Weights of a small GPT-style language model, trained from scratch on English Wikipedia: 6 heads of 32, 6830 steps.
MLP neurons of a small language model. Each row is named by its layer, matrix (gate and up: input weights) and neuron, and shows model dimensions 0-191. Each number is 128 + 24 x the weight over its row's rms, rounded and kept within 0 to 255. Numbers have three digits each. A neuron's up and down rows have the sign that makes its largest values positive.
Before each neuron's rows, "fires after" lists the tokens most often just before its 100 highest values on Wikipedia text that the model never trained on. A number after a token or word is its count.

fires after: "m" 35, "l" 12, "| " 12, "p" 9, "str" 6
L8.gate398:130143093152159093159080138137106129110118156142124135118108158146107129122108151137089083120088063160128179137090168127099128141133102157120145120151130113123135185105152127149101123165123123083080127165127088149139142097125104107146109069136130138158132122155133126103111138116110135134125143128112148088115137114158113118133130073142109169109119144093131136158126121134087097108108123127125151116170133116105151141131118118125115157102154153138132176137155147122141102147109100149131143124076134177153149109079087147164150133128100096140125159158192129092152153134113124132
L8.up398:157117109151157123142118127123136132121106122154148129176124117135086094131072115133121118097133085164151159111120177109103120132140117137141145085160136146103131167106115110148148103153126104100107139131132115105164148105155105127160082058167149169128140146128144116089085145140122119108158161108108126108105135114098113119164143102108097157124113138133157148121122133119111085113115143148121161171146142127129166149172158103125090114132153122071125173128164129114142092189129118125150132120097136147169129107113083124149156142123113116134142091130178095151139179162120129130

fires after: "re" 22, "op" 13, "l" 7, "r" 7, "p" 6
L10.gate343:124150133110154158104081137136138116130161124118116157087105165076133157140091142112122135131109188140107162140128132121135131155160121153098125086174169157116053129158116143142139065151158134098122112108093152128150122133111096152118140121108087159104127096130114123114161127143102096118150147142170136110091130100154089131125131115119157145167154165124116091148132123162142112109153122103120130141136083155199150108127153116124103178114116103122152124097105092135124126140121113114128112156120132147159111147087148186121143096120139113104134127167143106115095119111115141111
L10.up343:158117174136156137148138137135112134103146163160110124121127172105079116118102119111096110131083113131158167128142109152165115145142128093121145082144140105119123141140144139153154122111100121128106101187090114153149114125095117106122155074118110131116093178103098164131125115127110110128161158143125172106136117053140130146151134109103156128102080144167127125144128098126086122096164127105045122135112159109139104121105154097155121129107112115111135100089147113128118165130145134127127112141114110081148113112123136165131128137119069113128122118160179110156135116165115143121

fires after: "p" 27, "T" 13, "t" 11, "st" 7, "P" 6, "ish" 5
L7.gate250:164162128137136097133126173135104124146149150145156102166146154113107134167127160141138146136169129132108104110101134132170170140157106105107172150160147120123154099098144100094098158104144155133134086145147108140102131113113141172114048108124102101113118139133175142129161157143150110110092174108146130153135138146157088137098118100121136141150129165190159128110132108128116126130136095141131149131137124125138123123154109145150128148110106103168106165119149167116140125132135111089103151097140107097116154138163118114123085137125140156158128092098148110115085126180135099185
L7.up250:152178103137126151132108141106132182142128158156155124177147103140109162171132138158131137127178089143127133145122134135160129142133058105120182164126123120155101109128152105117115141113118144143089125129114112145124115119164199142132143113149160159134147125112128134098113166130104147139082156136156155133165104140129157123096103142149135121160136107137134117123126095116163147102121130129167160142168130118115106131124111168126132109135122130137084158122124153152112108152133109121142117082182119117136143119124092049116123134125169158117108081109144115091105141131130081180

fires after: "T" 13, "e" 13, "st" 11, "p" 9, "P" 6, "c" 5
L2.gate325:101132093162137084163116158108094105122151136157141140150143131100114128150168143124080136099159147153112116118104146146153138190153129119137110133141140147156124148145159109122128156119142118110135113146185145133153125147115146123090181128127091159089128137112123133085102141119140116134112189145144110144134146104143097067073152088136113097143106165158143095137122132129170133127128126156134123139099085157116157153125145128145115163136128062138049144143123124133149093154142122143154162113137134099106139105138099147127141144126154156120115121113168159122099090136149133165
L2.up325:140128100154153108124141148179127161154127137124134070117158122195125080103110125150118124105099145088137134121163120086122117143104074143106146129135125125133128098135138112122134148143101095138099117154146117186125174141129108138151123113083115090116115114103133110122113163148133129144130129143133137147100112157116120139116142115144092138129122083136149134134056123093146163112103116151112127139106132165135139118150143148129128123177112120139129132096128147180122159123112142131067089119098118138130115119153088156154105112094162126119146112151108171075059115186125134154

fires after: "r" 18, "in" 15, "fr" 8, "the " 8, "re" 7, "f" 5
L8.gate153:142118154101179093163088119137108146113155147152081125095101169124137122121098152120161107094160100125114098125148089119147130152128161138116111103153107108127094144125136106149162125066150099143165152124100109127172103111101111144125119149139154101107141159127164118188132128124153152118117108111119163134130148051178139139157100094100131134143139084172158133147122144133107107128158113119145127121131154167145153107130120113145134130114118091089131106139133118106109134110115112165129117152146104124161112122154139149108074094123112130152107164148157198101122125106110111132
L8.up153:133144169124152124158118095131137162129149136148112133131094154132144130131097147122132118128161093084127071127143094148172133160108127134102112141106114123130120151144140135141121136083176105139152156141122137121189099100088120120098178130131118131114131132123159121144111167136132155126094118116091141141125103069176124127093132079108129109139133074181189137125139152144109118119125089094118097115123156181135113161143117141137134131113113128089138106143144121132089133080124144148089107177131089115145099106125144134130089114147111136174102152145171166124115106111123124176

fires after: "n" 25, "N" 19, "rec" 11, "p" 11, "P" 5
L17.gate300:128145119121115119128160116155094118133119109094088125139116110136109141116158119099091158153137145155075132107133057124095127129151088149122138131121145102109106058111131057146107115154130173099104162140114126134157127077116119143161167092127141141186147137134115112136155138120124096127141104178117130136137121139101118120129136172167103129131160146148145175157130163125171162173124065104139134125118153122114120144148097115149114137131093133134103109142135183122134140130136110147123069131113111084125138120125127095090102164123102120128143140094112164130149103157125117136
L17.up300:195134102142098116135126143115132139098124107162113129123122161116137119128116162115159182113146135119118108152153141108124150136143126170109056109136121115117143127122147152090175159111103176126116097106078122103121128108122109150131128138151129156089103107114123066125135150101102143128135111145117132093115081171116134116134163147095165102126167121128123103126089085139139142132148131111163130113091101090107131190121115109127114123113131128115092091160128143152161144136155153091131097201161127149160130125150114147113156132141158168124166112128136151147168131123142158098

fires after: "ev" 19, "ou" 19, "ri" 12, "qu" 8, "s" 8, "ti" 7
L16.gate51:151106125128119150123149101136139128115128139113169094122156149117108109183124082136097112112102132147130116139119120128168172124098106138134141139134111128139119116080117083130124131137060151184135085137153176136134094138114141157142109126148139094112143104123095145125116157095124100117131105091184131089135116183122160142136180133181125132140157126143133131117119150099120183146078141112145134149136079084122131152143137112143145121114128054127107100113107116149147112127156136121144178128094150140149122120127102134126127140149108088080135146108123120123147165102183123152
L16.up51:141153159085085134115158123148148121125109115135166113106144126096134136114165107148137129101138108132148120091145179101123162138119147119127096143163157078126101152096113135131120128087138138132117142114119172132122123101135155152130157162149135140170158105127106108134140128138131096108119138164149126121116106122152133149100193070168147108121133151111112158108145143123179155108137084073123122135125165139107124164139158117160151152096135153133121122087098130125114092128113098138117143140131127121102119141091113130112153124111086115164122153088141137146100144037095177169

fires after: "an" 25, "i" 14, "a" 14, "A" 13, "U" 10, "ro" 6
L9.gate60:109094129136124177165143145176130111151082127118093085129169134146142142116128105136123110106138084163121159134099094104146133113120143108175140144124128118113155173119110118096134132110135116114144164131159165157145135115098139094102153104116111122138132134118114127134178121123170063130131095107110179116115146161097138164104131120132163134163138140124136143141122110156109099107090080141108121119052141164117130079148107134107130124168130093118079085135143150121109180131140123090098102141131136146130139085174110117119122137106094100142132123114082093118141131126132127109
L9.up60:107086112120103114164147135159132087132102105120118100123132136149157130112136162155132106152134102113087139112103107119184126101118133111196126153163137131139147157096101140103089164115147101132159149135105131166112165127116106121089158144088131155109117144149130129130169153134132086123151117099076153092091115112124116148088103127174132121162131175127158140125121129131111101093092112128110116110100139140160110093145152158096099143125109111114109115155148133138125138151132104068129139146123171131112091143148101108089142143141083078153133116151104125135122136079140163170

fires after: "a" 34, "en" 17, "A" 14, "an" 8, "o" 4
L7.gate52:136131140110128143129134124111109112097128108094113114188114151157149126142099151155155127099086125124123123117080125133123157095133173151101131148145118119088100098143068145126163115091117084147100118150147123122166143094142177098117164145107121151153145165092192175104103118139149120102150087121133151122097098093099125151142128134176149137141137131123134139176149138131137136106159091120115141119108132155080134124157163125119100107129145086119138071129147148123129089107103122106176158158139108113123103125124176114127156095134142133106119144151089145081122110129155126141
L7.up52:146122171147126142152129114135147114108111151135138138131139142157117127138140141152129128129118106102132083132124123129154101130114159158135154154183158114138152115142104123151130131099113141108092130143128118123139144110109135110142138178105092165197144175126163136061112093147135126087147115114135120116137114087127090114172111106171131170140102155076142119160128096138135121115131118103097120111129132130126111121156194139139120138136132075118093092134113135167103132128092141129175150163130138105134154111124139129168122087136123097158103114168078172136080140072159143165

fires after: "y" 24, "R" 20, "l" 6, "d" 6, "w" 5, "S" 4
L10.gate412:091122103100154134086133122131097121101191112147164127126111155150165090106103136109137135136148107171159138147149118147133101114152115106116140135093125124047091116134159089140106139105102134123055113140146132153176148104142149134153110124149082180153130122166162139122108169121100127170115160142129141164110134161115117149163076091116114149109136111084113117159114158123160149093108149141143122115113148097086138173112125111114112119106151108119155152105153128141129133157134170126123123116156121119140137114131129118167106144140117126111115071138147105155132159134113150139
L10.up412:087118072121137125121128134134118108116153119109123130104150129133143134111110169163132161131156137129123179154140150135091129113146101150118082126138080101096150114128155103138130196159114188096107098163097106110165120151112116134151131109107087165106130139140149134133134159154162139191132120149136128103101152127136139113162156128145148151106149082112159047122138121086108152126123116161155142159148140149109099153104089126116153155114125166119133128152116089164108112152133172113107106131135144130140106122132114095149125161155108113100118146153137129072117108162143128121

fires after: "N" 44, "O" 12, "ro" 8, "n" 5, "d" 5, "ran" 4
L7.gate240:139165119126127111123130143125120142115131116142137114118157109102144126115122087098120135094130100132125090107160107123145118090172111125117110088117137156147116115158159178163122111140134126119149151137100120125125120136090136125106175143155127123118127121176135166152179108158108174134090114149092163158110152095152154124136105098106131068091190137107138116137127151138130131115113136151138120141164118142138090177175128119073117067109138145155161150128125111181090128122090147103117092133175097163133127136099104110096162112165095101122120113088145106113122097142129141126
L7.up240:153169132155167129105116136149102132137151123149122126149166118132149100114153085117131167087082164145133102092111122116156129095151126167125117132170120153109109115139145099142094104155123109078121140125091141141169089100148091098145139107114178152136157142154137123119120092105138100132103113123095144158125140090134131126081146123163141097090149182077123086141091145164120117126119095147132102104126122123129093151162104142098118089128165160112152110128123149156112135079127157102087086130147125113151106152082123099103105096150131119134144116135117164128125118151130105091

fires after: "th" 13, "em" 12, "m" 12, "ol" 9, "s" 6, "F" 6
L12.gate68:164130139146141133121146132123102120097177124138156132093136127082110148129101106118142154160157123121168122116087137155140128156127161080138131153104168107114104116139160141117130108129109126136097148158109154129110149123089120123119107142128159135112125155140141083144098112140157092070152124121138135143130049140138107119211148169168129135144100170189118155142144134110125151140120100139118124090170131111092134115148159152175147100122137116092145159194152122124150088119163116113143159111157113114102112152102089139113129126135102151124135126136105120157137132135109129167
L12.up68:173155093146134121114074110168139151101149142113163124165150092149131147116117098113096139067140152123116183132145159109135154146127125136149115159085104196130161164120123152113168147119169156123121156153138090119093164163124119111179102085132130101128126116158140107145126136107169142155134123160147131114126115130129134124109132167144130065136122132129121127121108164125115118132112120107146105156089123106117119130149148155147139158083129160142111091166149130106092137101158136085107110133125151132154136083134104127100133155139164166124122156128100134157149159090159152121

fires after: "en" 25, "is" 14, "n" 13, "s" 10, "an" 6, "d" 5
L13.gate481:112124128094124088101096156147151140134147126102171079157144115121146148121115142145080117133125132135103151089122132135119125114160111143127178125137124120120139145116142135122138187101150109111087098143138139151149141103189139124128096080091106157154102125107130094179125151151127155155139114151143111102114156138145105133128131139100095141078143132116129110155114169117117163154123151134121148151144088129128138158174172087106128089132119122178135151102143156138072122115140128149094167103165112149125148070132189127075149115133135127125125095104115121150147120088126155146
L13.up481:110105142078130085110122120156133110134124118067133120118099142123117152090153128141131102103101153139117143115176077113120149137130128112104132080123155126151112089093146115152141173137105126120099157135090097094115135080135145132111122156131135141146135172101155072180141121113174113139157150151160108088185112136120111102188141119153165120121108156143143120113153072118094153153145123140139113116127120132148125127107202140115140122116122131132137161129103105109089122133164140149098168120129099079115174116115153141118161123121119125097143134150108133131157144141142107102

fires after: "l" 25, "P" 22, "p" 16, "ol" 12, "pl" 11
L15.gate200:151101177124174160140117118143132142152132134116119132131114129119136150109110181120151087119157142173127138102150144117098173084104151110091110122145099113140096136159127146142148112149118135137128097200160076159097116137098081131124104140156115127093104141140121111123152144159146100116153144137098150096076130128130144173160148142125148139152128133103111101101179121124117163147120099115141142139141163130156155128143089144109089118098147130158113107165148129094130109171129111103117126139116120159156155141094186106110164173147146133137094143121087092110106148135132149093
L15.up200:112135177146151149157119107105134122147089190119112125150160144103131125088127141133145131089136109117141102123101142107140116145104112059121111073122128163122119146190134131129135099141145092135131138102121118163186113152168093186135127104119136119080155163138098150108100103141171106132096122130167129109122130078161107136130131141132170119106124173150139141170082118130136144140133135125128114172107142150132139138136149104144096125135159120175137071122164123114099107091116130126154126128145094126135115160120138119136144116121161141167101125138094107181125099125091105133

fires after: "O" 34, "N" 21, "t " 7
L10.gate172:179142151125144111111142130127118129101157138090152132140180135164094138109076138094141127087132149139173126110145116074129084124107134158146157133134095124094078111164168143132093121114110151125135100090099126140137084123136124126091126133076150139184172106162129130122163128129101123116095120129099124156143161134088143142112142109113122144112170092113095135131117138113088140129121176122129123071138144102116082137165150157136102123112125168151116132102128117154109132119122165102145145088067130140080108128110154130108129126113095141145101104147134116136133078117129116147
L10.up172:129100146123160129146120106159137150085099130132117157140177135115141139124156104116146123091112147132116119143125134118097122109143111154117151094084143116152147102143215085166117146119115118110140139117110160143111077123162119177090164169114121155135147107122146125111150093129116078160093137147128142146126116131177154128107148115137144139127114132176100168170131152135140138103105129139181104087132119126118088115115098186112106102105137160140139181120164142110110147130151146135130125098126152102140126147157134112149174159097140144092122132156090119095115134098165140151

fires after: "en" 21, "an" 12, "el" 9, "h" 8, "a" 8, "c" 7
L7.gate95:105119089181139143168112132122139141116116131122118109139148119147099188126113128125123128136104150110141141111155122123115148177108094160153154134107159140151100148125126102128121128064132102123116124158112085170120131158122167119156119081149129145136091141149113142151150142093125136095129145198108114150083111117110092097140094102112085145152112134133137143111115125125120137135106147136135094157118130132132113186136182131169115182099121132128130106116132095166081185081115102133137104118127118127109164140134173108155120112111095138103130127135155148136140169064131136147
L7.up95:100147122113133130145115190106128107153151110100145132123104148108148132142171115131126102134134124124121113156159094112094145127145166191136086144063125184163132116109126136096111132139117135123099141127101106166134129145153099134109132146124165076156125129130190138148118120110151164154128106112113106107129116102084127145095105109140135131119135117078154159129107152110138138092139152130123100109132075128132142079157182105119161099126144107125157136107174174118095157155193131165131115113153076105107135120097142141126101119118108146123139133157129132113095143109135135096

fires after: "N" 33, "an" 12, "n" 9, "An" 8, "ar" 5, "Mar" 5
L16.gate8:128103139129133138134147122155138103117119143138114126151142150135171111169110116149117132079120122119098120130119158113129120163162119142158161102090134149176110124171113098105143138102121105124094122143140113132127069100160115104140146111148145163153135145150158130125116126157136116110119139143081112112139116161135112120108117128157175111058156108121076118132157122131080176128155078119097125100084088099135138166120127091178106133128145100139134168118118134146130102173101100086110119110096176120129106116128132147083154121086146146106113178111143145155139133151116108178
L16.up8:141121118157164147128116145148159138111115130104123130152175122126111087111125122098097135063123124161134141112148112121104151141142092172116156136096097159127118104160158140088151117152120083134114126136113123164113135081140127145138135108136148158136174103136170127103167113127083167151127178147060136115132133146131130145115116103159140130106144120103097110141150061134113163121124129173124098143130134116091109112103159146110089150093151113120125146168167118125129097157166164106161070108098126163182156133137136103101135115116100125128092125149107121115116126120093130130

fires after: "p" 29, "P" 11, "b" 10, "B" 7, "l" 5, "L" 4
L20.gate375:169149106115121120126114156136113144124102147095102131140175089128158148162157136139120102145107115109100137144142116146110134180136113109112105095147124124088159141122110098156101096135120147112106127068091118157131096130121090126128136114145088118164123151120094132118139142074133114166128177153095175128151096112157145093178156161205132130123160121125110104136110153137084095121159142163186123112141113116120173130146084118146102115151093117140084139107125104136151090140111123119110130135094144137147125148104123121149141139131109138124103139109140145124114083113151114186
L20.up375:124149103116146126102103137127147088095125138111123140126061143104110139118116137132137175123104061139137101168164149151127149154134119150092119109106112153085137159088151141160066150102125135125129141120107115129137089095167110148141141145121120104138108119117082113128145135084136131113129123139102114134121111121104154116130123127082125143119105100121062163131095104097139144118070141145105128097128126123111186135114176115139141149120157127066107096126150130120118056144137136115130129143119122102129097150148110134134129124168149133128184123099125093165189120133123118107

fires after: "m" 56, "em" 19, "ul" 12, "N" 11
L4.gate120:121085133191106111139128133179122078093144138116164096140168169149087077095127082112138098118118142143120134123103131148150124129133151120191104154123123141177123089088114113126150146098136174155156155149139149158149121100158113135114127092133128145116102091113128113151104102137141121117134171100120098127128126115102081131131137133098120094133112161121139117138130142142081103088115150152098139111120119145095121109122142110086134172177166079151146154143127142123146121106151153160090133121171089130148126126179113142127111128127123099128167151119122121117115149121176136142
L4.up120:108120128162137115147129125173088088116148167133159126119145157167086067105113073136127092118092163127125120117123132166143130135101138110163116187104119109138111097118091126127117142122170163122182163123161140163149125099137133156111126107125118158130098085098107120140131103113140133112140172104125123124142108101122110144124143140107122098092135145096108135135151138103099100068150171137092133124138151148103111123116137098117134178189165101151144165110141167147136102142153159158095100128180120106114124126163127142129131147123131115155146136138143144126096159104169142123

fires after: "al" 32, "ar" 15, "or" 13, "y" 10, "el" 5, "h" 5
L13.gate303:115106148142164149159131092156144139098128135117121139161128129127082127139117115156148115055120134129146115135143160162157131100130146090144161150093098148146118160101130139157093159104123131149152120149097092132142100099152082103173131141089124115099110144121159116107129104140057112137105096155122108139121128079118152154126096136125103141153107168117120121163140153155109086144100120126091074092072124096126112183176138112139135145115127158134103101134140114173123146092127132149127151115136124145132112151122166093139148107161136118160126141122147125127068142154125117112
L13.up303:084129127127137109092107169145102123165077121120157139138121131109124181115139175094131162164154133124118139133160097072116120134126138145110142126169135088119134129124110149110118133128111147135129087092136099185169124149154123107101168099108128107098130141122129142135139144093088159170126128125130142137129122102125142145075153096153112090111131143103090129125111134120128139099153099090169084113134103185157121127135094134143155127122139133103143153178195110157117100084113121164136121111136149107131086167131132091139121132143135140133130180133115158154139106138166162145

fires after: "L" 17, "l" 16, "C" 8, "the " 6, "O" 5, "E" 5
L21.gate106:128155113115151135151136144126130109144161105110126130125140178117160152173135105119099149112074115144099141141113110134117111119156117134092119128149127155129130140120077147136138113088130170128124124101159135128139145135104116108100106183154113095130109128116115123130130140140110105142157177134118181122188131087146098145173120131143116146164128126114101160185105108174124139113099091117115085146112162131135140148130095107174135139167089151129101159103145165124129120140142094130089127123114145161123144163111094080171140151120116146117142099111129066150107085126151163176
L21.up106:140151140163129126155115173087163138104146121101131135119122139120161117129146077145118130152110129098159162119127102165144139130117095156142146098118144121137113173128130129141127149104109122110123079109086068134107102113147068117137129082101106051132128162155106120095100085138101114125138122116147137148163107103127129152151126139118154109122109117088139145088144159111113112166121124113159125131157162168123121169133122082143129142111103126075147088124187121136158108098153129116119149153132133125102115154121131094189096125154127145119116084093109085134112130140129159139

fires after: "I" 16, ", " 12, "t " 10, "en" 7, "es " 7, "ed " 4
L7.gate66:142168126100081134113144153123096089081120118126153149116180118109142120150126152178155104120122124144119113119157105096080162130151095133110135098103117127092141105173159154096125114141127102132073124160135096126106126081169077169140129119123088111101136135134126131102139143145135102127102112158125132080107145176098173141094125130165128149103145115148091139129148139135143123137158165143136135131118143128149146123132119098129124155145104157168141122119126169170134123107138151103104113097170126132116161181104121166094100132103078096122151117085100150140114112109133099104
L7.up66:120127166115155142140162148164108167160109160119133132134149173138146110128129102110151092112118103145113110134158112116133143092156145118154171068099131151152130125191144133093103133113129113109122150127154115135142073173098125127111158134130098129098177124135121088146124099154141120134132123128170134148163103126149152085137116149126118186115125150128102124139189111173134132122155128088113126128065124143135093163161107167085106143090125117127120134112127154108101155128075131136127148155169114104105117151138162116092154124129132142120122076180138142143126118137139103147

fires after: "A" 90, "ou" 4, "b" 4
L7.gate477:125108134099140170119167145116140144110100088125158103095149149153111119120174137120101161096129122145132127169128162149118155118137117123134161152116146126142137128174126150085105136157159140125115137155114129102115134167145133165134106066112197131087078138131106177112113090129138114125133144078145131142096157120169129150108129095106140123127166095112136118128085131150139186126160106190134128126093112143100133152155180128112131163106117127145081112148148136084145144129142143136132163119090126115124132122144139107144176160149094126118125132125177114102132141176148131133
L7.up477:099111129147127155099111139124116086162150099130117132099139129147117113115129092137117136081109122164157133119144106130147144143124091080102141155072114107100162082143111094084136109096132103132086141149112111133165096189126139139119138081149132134119142149147130143126145132137173112179122126134128158095118149108118097181107097129134095127099136094138155138130102123131110180121105082172184121098109121107119137121112156156126127132109127149105104097143170143069140115138091097141119133129116170068137112145173089123104148121141153122111122088122154135124134128107141157125

fires after: "a" 22, "i" 22, "ti" 12, "ch" 7, "ri" 7, "o" 7
L7.gate223:096105122141108114114153091096141137109121160112143092173156118148094122111126148183149113126076093129137104119110118096123081140129152155095120176131149095117101064150116112122101119111118150122125179163128128138110163143139145151114122150158152157124155158117118132140077156129130181119160113147144159126114142179151102108129146138179145127143166158140132119162131076155111116156097116168096136096117150107131164123159178164136105113130124137119098104069164117125115111156103116105126136105177127106147132091155134123105125133139140118154135090102151126135126135129138128140
L7.up223:096141154154120135136155123096169111100169143131166092109133151153138167127091153122110142135126091147126149103104123131128115093105134142125140177148137099177110092132127148104125167118130136119093147131068131132105133132161135165159149165140087123123128139185162132085118137079121114137133153133154184134097123173112118078129094097154119149103133163141125125163163128164096148105096121157078130126136130125177155169147182140144106088129125135124154128077156129127116131128097093116123159128161160114148123130125138132131165123137103122125164123125165128102114130168142134116

fires after: "op" 23, "on" 6, "al" 6, "p" 6, "n" 5, "at" 5
L20.gate263:153149138157115096155152137175149145169152139124106149102098136118128145155130153123168132089191175122104129109121110148142076120134107153119125136163136131130121132135091153090136142148157153125119143115114124103120129135144137135109128128145128148154109081115163117136181095179141157111157079142114120138067103132088086140110189113133150116135153115125106115148102109139175113119094167125097132114103126123148162116155145100124138134148113103187104153111118108158144140110071097129160146138145166135112111141117143116144137154168125112105146145102164105143083142107124167149
L20.up263:109139119130100117142138106146128136171106123096120188150112167130133154125165178143141145105088163119115169111112106181105099192176147087109095111131124130177172135166132132109116126125094155108113141128111145168114131093118145120126135133124111146111143115106138179155121113123114137174111137125099088141125090100111161143117124093094074128135129120128118091142138109142105154116162148133136117181080155144135137099153153125112137144118118074112174098104131115152119136164123107137126158155150134151127148149140167093132124100114094126079140145147149123111112140137153118163

fires after: "sp" 28, "p" 12, "e" 12, "un" 7, "P" 7, "ish" 6
L17.gate474:205130081143119089088110097149137093090118125112105125127179125126149143137122142123137127121163170153113132173107130131097099129132131157098123134141129097117146103143163113114115141092104076146137146074157115143134107149102167129112122116166154125126131157125151139142098121163137135131109175072103126109123126080114128107117160109143118066124118175138131116112095101137119104117144147148127156141150134119145106127142127087155116112172097090109133157129139124146120168125100116150123128083118138158087142174107097191127125084106142120131116121115123114148123118158181123131
L17.up474:118106164130163188105108104145103109165102094150094150105121148119099145107127133088130156172109082117105106140137127166160146104126126147087090058116168127111145146126119102145111160112130132151105099109162055141118150150153118121112151146109109138116081096148103130126128126120130113149133159114117142162133133149118131139133162091116110121117118097137135135101144125143131135113125190137144125122107159168156138152111102132080140120131115079121101117121117154118135118163156111086114105107112138122164183123147154137118115115102119096135161166114140143167143094175151095094

fires after: "res" 18, "li" 11, "ud" 10, "r" 9, "qu" 9, "p" 5
L7.gate402:135151127153170105120140122187181136134163143129131102150118138077192121125121126113114092118132127104137090148073134151144109153123152176084136105130141168133139131154137148131141163144158117123119170122133120154133126164139105146086155126121111151119093116125107083109115136147110162101159091113188160108116122139142149122145163106166174165135134090123073097112119131132164105116117160111134109159122139168136158094148125073140116122129141094117137129153143133150140092125107132104101114149140113115154133151108097104118141088160126124105087109089110155128100116094150129121
L7.up402:125148122132177143137176160154118112142108120144143151136144134125108109137052159125134110135126108101178129099184115125156148145146159126095119170112126161149143108115113110146157117127121076145105161120103115137115142140124095156107164123100152139100130138173149116114140142146100132165178128131177155133119176135106117106135168106137146145107122125130096189128171093153117147140123172101085160146156126143112140153151137105157079161111092144116097101120090148121142131157131105114090090134116145126112173099129154158154137133158116133099120133141146139145141127116164147094

fires after: "ep" 21, "di" 16, "D" 16, "en" 9, "ti" 5
L16.gate54:139093126151124101101160112128112144102121120190143107169154119128138118101062086130172123148151130155136140122133152135084146137105109115136158079131118140165127108123141169136145162138097121105118140112157147160195111171125123150101144109130144136094101151132163106105103128158108123076189128100117123110098124136119175166126139134110147087167107111131113112130130084151154118139096113129117137122099107111183146138137159139111120128160092075126108133089096143094125168160097125111138155146137126113106124143136111153133141126113098130145120167143119145097112141129103091090
L16.up54:126184130132114131144159094138172094127152155112136116144154143140145140162123128098177108144131155077128176109132084141159154108145148126156114096133143110100093088112101096115132114080117135142149117123170153076129182088157129163123152134114107128170150151090124131128107163164142132127129137136109152127113083113098112147104166109131161125129125102159111157130151125134139151103127088132113120154122143120152146152113143095111141181137119120123112147149143091143116127139147117150123115106093104145172123140079130158124110128087144099111176133148128173136070122120096103170

fires after: "N" 36, "Q" 29, "m" 25, "n" 6
L2.gate465:145136093153112141151130169171091149101138116126135076155140154106136116114145114157157105116108187147103148122134087132166112078158109118142125156145151131142133105110125120119155138101179148160116155150118141173160124118128184124136113130111133121152134110148111152156116124136113117117156140153129142125105133114148112136154067149097114081128094137112111073130118128099092124147086137098129143080085162134076144083100157120128163138152107111119133161114129141123139092127127131106081128157150130121151154157159127130120126105141125086141164073111106151111121174090145142109
L2.up465:145135090130129150165125143139122123078170129122158098195134147126140109125152092135153097119118165121110123102131072138137124102100103116121125140157160135147121115104131130117154129096141121139148135144102134177126143137134173127127094136141165161159114094124124152123122142190140096104165152130115120148119113098160126139158083168116125125122110112124113085140159139083133113173126166103113120064114162114117137086104144128097151144159113121112152165110099147131124104145145155081079135149135124126139150145165126151116125088137135096142140090107096169093124167095124168108

fires after: "ad" 27, "d" 18, "qu" 17, "ev" 9, "r" 6
L13.gate473:119138110109135178131137063096118153128126133117080141127107145117136147159125113131147141126143114104113098082138126168144144138150117157125156091172089128084144164153146132134101130142115121130151084111143138120135130153079106184092127174093147085162174131083123122140149120130136142122125104114167123123117153146159117137116099109168097135153111135129151122101089154140084135103155151060107106138086109112116142103143106096146129100149132105135088142096151125112081106131121149128124149116090161138181115120140130130119137143100127082153109147112147157123154083102115145139
L13.up473:113130116134058070135162146128121115145100087117175096154149101139165132126133102133109154115123141128121153162125158158115174125091126181101157121115163149145111161118125131101083134081135108109103101119138165136075091153115136127155114144113135092120129173147144117111167128166162082163108143115089141117144168140149143108115136115163099145130118123135116072100142144106177147114148113107129096127105141147120144100099125140163146133139117135133127116131153120139103098143152123137140113147098135158118170147137146123146091146130141085114118110093117179150166094113101096131

fires after: "p" 32, "ub" 14, "a" 8, "U" 7, "op" 5
L13.gate484:118148123135139115150104122155074155158112120116123123144115139132127139116095115105130092141102144140151153156156134153143086152112140102116185079166161149119148140148146122144118126158147181127123125127130143129099134158109078127127073090144146126127096133150129095122121105094121082132148130116137097146132156094118103147168101146168129088102171121090168138167137110105119118134098137145114116108144135142121145137171146106160102097136106094136160101103143059126125128137108160178131127109119119151140157169125182136064153110141144137131125137089145120094178148135140120136
L13.up484:129133110168170150157106131139105133164150108141115110109117151152141121095131116124149142115142120071137175123125130169125096150129147117109148100126126110129131161136178125139123107109135150170127141137141123096163109122109110128152148129128148107083144122093095187104104106143139116159119080107106167085089073069131133101187103137134146124107126096114152094152146130124162108147154130120152128122161138131105092141140118141116090135141132149126120117098125102173138144194081140148142137134147110091151099099134135105108158136151111117140091143149167142117149093193147143117

fires after: "p" 25, "s" 10, "P" 9, "was " 9, "S" 8, "T" 6
L21.gate177:147163130125130089130126128169101144132123160138142126134121109146132170140134134142142191101160154104122115110144185101138088077172103149103097147157100112106120102116167076153153145087108120127137094153133126110126145093131144142147104137124129128147115136097146119106134126137104108145129151145140146107103102112139120118147136137156171117176106112148138120172160139127163135145083131163098155137125157152147132125113127148123147155133082090140079161176164074147118128161126115125137154138110120164161146124149090139120142163143150140142122090155157127216143117128137144125
L21.up177:138171090191159130140123102148144163153150159146126162176183118133102153158159163137160101135127124149170111168116157134134147127155103151116162149179129083115146102132133115112109101107161115166125115135105122122112131132143161117142141089097092153173130143130097116108112120093127138159153129160155118156136109124158150103107144156123120109144141119127098088118145129148149121112150088134157111168088118149135122117118116149131164156151146108175076069087141134143107137099113143138119151171161135139119117127141115118154120121140135112112127197123095147133132102137103090146